Part of a small language model's weights.
Training: a variant of Adam for these matrices, 1021M tokens, 7790 steps.
MLP neurons of a small language model. Each row is named by its layer, matrix (up: input weights) and neuron, and shows model dimensions 560-751. Each number is 128 + 24 x the weight over its row's rms, rounded and kept within 0 to 255. Numbers have three digits each.
A block is one neuron, or neurons of one layer that tend to fire together. Before each block is what it responds to, as a language model described it from the Wikipedia text at the highest values.

Description: Proper-name continuation tokens. Later words inside multi-word proper names of organizations, acts, charts or teams, e.g. Corporation, Association, of, Studies, Albums.
L5.up197:102116118113169134101160128106121090138133137126139145129114099135114099137129121116167126130090128176128189107156106134114104102099134133085110126147111139073157154132098151121151083150132151124142148093145141161131186116138130125148098184152115129101152124112164111165142116144155131139121107163080137119118109146103112105116128125095087111158146152108083149153092116150098136119118133146127156115112129093111114099135104134144080133129143092130125143132146159147106128148084128157124164157085120161112139164068127138126140153133128176124129114137131143116080203142142084076
L5.up469:114147156150130102096149113128130117096093116101129166130159102166134112150099128108146127136069129148096135130152130126130112153116086138129133159120127140092116132150088125150156113133115157114092152126125156154142162127125125124129088143146134116121136154113130120168181105124128127175147143127076119105146141122087142148131170067144118186130147137090091143124065126156167119162148121097139165118078148146166153082131068138140139134138148104153151141122128123115162111135092148194152125175114139130130148125095150105144153149150110115127128120135098126162161149108104127132
L5.up1438:149119152162147123127158107136155087115133106101135119114119129134109079160124113093152169112093145139105124121172058116129098123132069126126164172137153122096114131131120104136151109095123104100091128146146116139111144153139083165119064124133119121114151147127147142134175161138136107174102134134073143128160122154106123113137131106109119171113150166128133139155039092161141100161128107135143156077148125140095120084115081130142105123124118136118175154121090115147153120138141153161126139145131115145149110132110135116113124147158115105127115143153108100135142120126144110122
L5.up2821:151119115082142145083155144118137120116146121154135117133073118146133116142165110114170156124105155089108115126102153133092075111095161142150101135180117154127131174142111124131140094118146104092111130122104095129134135153141127092135149121117102145114189107148116137119156133127120137160131115133156163141135112150104095111126137110156133115123166140077156086158132111149117134115168137132123187085103124149144132143149113162123130118127120098082134119152117185118145153145135122123177151150118092130136091140133144126136122143108125091119157130133109097122156188138116114145

Description: Predicate noun after copula. The head noun or adjective of a descriptive phrase after is/was a(n), usually a definition or biography opener, e.g. noblewoman, journalist, monastery, Rican.
L5.up252:100122121131128163125167099161131130100142136124125135113138124157118072151133101167116146137095125149095121127147111113130128127131129161175126153147140103132172172143125117182172112152136106155098143109127153068132151168124147150114079100121128099139143140128103156115147126131159145117120094128097144118113129155143098150174112102121119098118105182152112104160107139107106117167120135133092121097120166076116145109134113143125142129150123111074126096107094113148137179137098150141157194140132090167142184103134151120109178117099144134115133130137141138103159119143112136124
L5.up622:145127102106128144151165112166136144115160126137115106131153134163145101140145113126131160100106140113117147100151152084103108153168135114127168095160084121130108141157139107113145118157120111145156142107100136090139132104147148086110121109111115078103142140137115118126146193143150127134098135128113123140093143155154125127127074120155117133107189142119182110147139134111135164138078122134147133140109167087166167100181123129128116125152119168097103121140136146134138069169140167089105121124127140088144137142157177127133116157103119124146137132109143106108133137144144158135
L5.up787:140131140118109152115168147122112128091102100134146131137136110110156097140144173099125131106075099100140098152115096081137164149141163135112132144132142111126143108107142122122155117147073122105147135088088129090118132139130126118135140161141140123135117133125140138158183163103145075104142084151100134140132160141122133077123107135152132135137149143150102122128078198110147113103112201155136107086106151132123128115171134133140114138133150150106147146125104143131139125133150090134145150130124120069126117131141111118195143109138127164090150131112156094101149179187167127139
L5.up884:130103154086190129143150158122106139152117151163112116159077121140136125151146141134140164046116160149136120085165107101116128093091142120139159079126146120102110133187155137098163097140150126086152157115110144132097128096143134150120146148143159167148146110158106122145165122134148115171139131114137151140136137186137112154091085128129134117124162153128139056119120132152127132136138166138114180093121106107093108110135135164134133174149166162112100119129129166135156122155149130142128114179120138174133149116098128088134112138119137125124153132141144100161170184121148136120

Description: Proper-name final word. Last word or piece of a multi-word proper name, usually an organization, place or event, such as Commission, Association, Board, Lithuania.
L4.up456:139091154128137112117128063134098159110138128136099115106145143158126099118147115131153160147099129130136119176135081136145151152118111162137137115125101129132152144101108108142127112121125082129094166119123114127081160063118169116151119077142151109116119142090142117134155095122113172102148107103134123094144144158118130129108153126140116130123128209117123144116123117107121131120148110128180171157143120125112166175106136146117119132115133112155148113166130120103147163131104115121115122133125076131180133177152142127131136162106096153121095122113143115099139116132118100149
L4.up1539:128175145144117133099073144126094165126147144124121109104147108142129098169128120108123132124139162130098083111109090103103128093126122119099080142119137124105110102193119127143152128123131147162130146101117142103152142091148175108146134121136091151123129105105127119157135113142128142130152095127113090146139122163137160121108146098121154131136160196119071152102104145145130122102135136069141154055075123126124103111121091124134096153121129131165150124183131183144127119157112138143095152161139141106117067126138126118124141131172148106138126124097111124157136149175137101120
L4.up1676:129122143121133128109136147113117114100149177104102120119120118110173076133110131153133134135128146116124153081117096110108148122136120160121091115155127135105115149149097153127160116151066155164088108109115160167086145110100128183121146153127074160149126132121109129117152134109097113110135079130133126144140163156111148111126125057130111169097141147121115172143134136108090180091168120099191153059098143189140122128148141143162152173128148152146127147181144160149129121170137144194141142192112150087131114116102131133120126134166107143133136120118097130136114160119139133157
L4.up1792:093108167094115136159105114115129159118162175130076122120139138154131068116165107119122123117063137103140136118103111112110156137118145152147139142142108130116134147118111095144147113139128099121126140173114122081157169117145088133127131157141115123142130120134130148134168125134104153172128076134159096149130173172136152102095089118112112180132166155145155159132105122095122153131122117161192117132152125137109099126149123143140156195107143095146131148184154165156138128140131134162136126122131126105138134133135166125127124194151087130089090140144160146187139130124136132139
L4.up1916:107078101136138117127113154119118127134124171140145127125082115124161130140120104151142143116089077135078121117115122133117132109116137171170097166151092143127113121171107133127128157119093116131079153166111167152147154114112136103124142132171099151160118143107114124123115152108084138117116090138118084128125149160108125148163086106148111153130144108145137169170120162141149142088125085092183110146146128129129152110164142137110127148114105132127164159119122150133158101145134157142120148147139143092149126156166156081175155154110095160124106183114116129126130113177126161131
L4.up2026:094090110106087103124138154142116140141128118095127090124133127113126113093130125153123165167134146136131136131109154138169112161069116123123111139121160114120114121103083144178146108098097082134092154137127181117089121101178137166145122112148130121128121117130093165151166099148137104115122136166116097123193150114120157151083129112102114154153171082140129110144122103152125147107115086119173121142121112172138118141159153116139137131128175081116153137124090194150161087124112140099094102152122125088162149118129126123118113159130134093098155126101111133154117142118123141123
L4.up2438:137128128125159130113137124090134098112120145143111141135171155131159142083125109122076143114125147131148115093103089130184115158125096119122115128138125152120149135123119164108140121127109127153071101124122148136132110141123171098154132141133165160138153084163133144102097120084109130138135135125140130131162149092171132133138143090130112178153182114137098132137128144110134091138118137153158154117125129157106132126153145115123133114127148095116142130188114170152116128116116150128117073119128130104097175148120104108180146108133142131099178111091121139131104159156120126129
L4.up2762:097157142130120167094128126099070149116114114123127141119153112178140087145121144139136133138101125127137107157139092138129127105164078142103111133118114135119113108152103108113143106118151111118133137131112121128137156126118155123123085130130099108160113116109139105130106146131127134156140113101098144123185158158124137146121133104128141108147102187138097132131097136141115098131167127137140140101101101125138109121133100119130156155106137146101120163167121132165151153144131124110079152155169149085122105124096144112142137171155121134125131125141135128085150167118128094140

Description: Noun after article. Content word or word piece right after an article or linking verb, usually a predicate noun, as in "a representative", "an aesthetic triumph", "a state".
L4.up48:168105094152108167097151153080139108103174139139124089135096144135137090152171136086124158070126122131130101082151104106123144087142164134109114119127089100146154102147075113090151136126094140152091137146136135097117117164180128144132147136114165132108170092174144128137114139150122082125099119102111166142121146144184149102117115112106174115109116136144096093122160154113139140121141110130094106128124165112132130139102109136133141153119108076110098125146087133120137106165118144164073109131149127171097127163103158154107142147114171114140116100151114087074142144130111104132
L4.up856:159094135138081146097152159122110139131098129176167129135107125152143117144189136175154153123121129104106145129141095117122130136134148126123112147140110134091131133105118127175126138131121150122128141120133131126134128136150140141116124122155101125199154153105114160144111123137125193083122147136092126112127156161168132134136131162122108120117129113151135106168163151092097152155099111140084102122137131081107132076156179144125120131132172105117077108129111189101194109179118112130160160104115101113120147094125137139126096122132139116094120123130093153114131177125072110102
L4.up1358:156115138085127174120106118128134171115098088187146100139163131130127139100119114119116143107118134128074125160164112133142127117105159097139133109120129127125117137160087127115123142154099171064158127139135127147086112167143167124153161115110126145133165088122120146137114129137131096135155117083130148136144155145150154119139116082109157128079130160153155127154149139155149156118109143113137143137121159093103146075115155133120124143114168109111071140144099159144150094179153154165078126124140103124165121158108145139133121144136165103156125131106116105106137131110131129127
L4.up1852:109119116125142124120127093155146101149097129079148102144126107162096108136141105113128157103114127109142124089143113146117114165140121180123141134133144134153146160130147145091119159115127089114085143131085173133133112135146160117143148115093109110163158108112119165135101097081115152113136111123150122142146148153153117135157152122081147123106129155110144136163108149100066143150103135152201113118139113119122122138101172144111125142125091139128102131117157144197151089145128099154132113166083127117198109151089165091088075130144147149113099132098121150130129164110129129106
L4.up1917:171163135119139121148142124115136139110066146158150148139126145153131122145123111115113144120129130113080125157190092152121116101124166146083122106143125128134135130143103123137167110138150176140141158113156109127113164115118104118142127151153118120143191102112135157156110111129126093169122120103095177130131122119157132121101104102123132087098115162122099139195132131149116146110134086164110131122149162062104137109106085101109111107155124110143103106131143122112142105133127138132076137171188124082162133102104134138140130107139115101112173105127135096123169154140144136110
L4.up2314:153133089099118138051154153111100149112122104146129095162139154102131132161128147077183152139125103119093147133134112135141118107106181198123130092145088095130139158164092152105140115126123161104145175117132122128121115150141147136079132103133133096158173137133151157119093129155165113181151118076116142137115091144124192107145133145125103145092118127177123116146146141143138083128168139133141137118089136093120137105123136116092150139143121105081114116125073118147141127134121128177137138142097083163152155139095131157128145082127131116125133127070104069130140128149109102151
L4.up2501:150109117116096145087125127116097122152091091168132106155111155146084111149106138108165148129118133151153128119118139117188126084101115158122142095128097070148134143145112128107118138071127121141112143134096135149101154134133145143129163094154133127113127102122141138139102079142086125076168114114137143123102097147145152098136177143109165101084141133134132104156172134085135129136150111139103115118102099134149163111124103115119152135163145113092071132119086098137172123177105168163147120136123120177171121148102145101113104149107140157105128130108146126109167137137141145144
L4.up2818:172130104128104139092130136089083126101114151158076093151134119139120137164117142158127089102112099132109118119139152103151173119173144140091114093149156113096150094104110136103157127156134167138142158116133119174134173079100122150114120136106166143147132170096087153183147119152125118139141162161081114111123117113124161122111106107110126111105137168143075161175082149076169107154100100143130125145103150130075169117145136100122106107146149102101117167116086122124108140128111152133107152137133128077124140113106152137171101154094101158140135141120080165128135163158130137126

Description: Diffuse mid-phrase tokens. Scattered content-word or word-piece tokens inside noun phrases across varied encyclopedic text, such as rock, turning, Forbes, and -re; no clear shared theme.
L3.up1410:148110109147092129088114129149091149087126138117084109128128144098180105079102133120151110068128112146122140126122152099114115092127106134148093070186172118118094131122138147127181102137108173101117187142164120085118114132133113119140095159131086129120089154156121136121137119150149126120109092124105110113128109147116124147130117071136111140091155182191082128123042142110161092144132110158153136123114138116103157149115110120132128137146100124121142139123109112102137120105127124083153124160147123134121144129137134117128133123091166134168090114131143115094127111149105107149
L3.up3030:173084109107131144113132118155074162060141156143083090142047140112139129124090122160132145090124130136104120112149143088134108108131128117118109099157116093143140128163110115111127109141125127088079144147149122104085169155156125143144096089139134095109113123109120116126119152141129148160123126158081127126098142208119115122112090118124094131071136161155125112145140123125155115115162079124121146129128100106140149117111143125091161181121160109085135128134078102125173103115122159152116120150151104151104130130112146133168130156107127128146122113125119149130158129141139144132

Description: Head nouns of institutions and places. Head nouns of place or institution names, usually right after "the" or an adjective and before "of", as in Republic, Province, village, School, Ministry.
L3.up2581:154097109124114131163159166142124112106112132181161102129083159111109114149149149140110130110143140151133150097140168112106187153123113147156139099101131096137125126118133159153157112134131123115115103143155143142102181136157157089160136169110144132141135146128107117102079143137130140100101134150115157112178155111195119104115146104136119153122114169130085073123140118116100122089094147112157133129118127125093145088131140154075142142111156127123116113179146124168142095151114134103110138122141103120146104125148151133150072138116181122143093102126127149131113151087059103111
L3.up2592:127132161125130149117105124087128105098112144135112168135121147141112089076141145119103137107133105106133128127109160174113131141108109117109134132091137120160141102127111142164125110146130146148078138152094118114147147113130150060134059130139171145156135114124145146108123127157117145106119116118086153125159129129138105151111158101107100142152164152150099119102113186147155135133107096128178173150097138148132076122161120169103126138127160109131133110136141093162169067115142146136136122143115114143162127119134121130126104119102144141115128122140143177121172149117172075114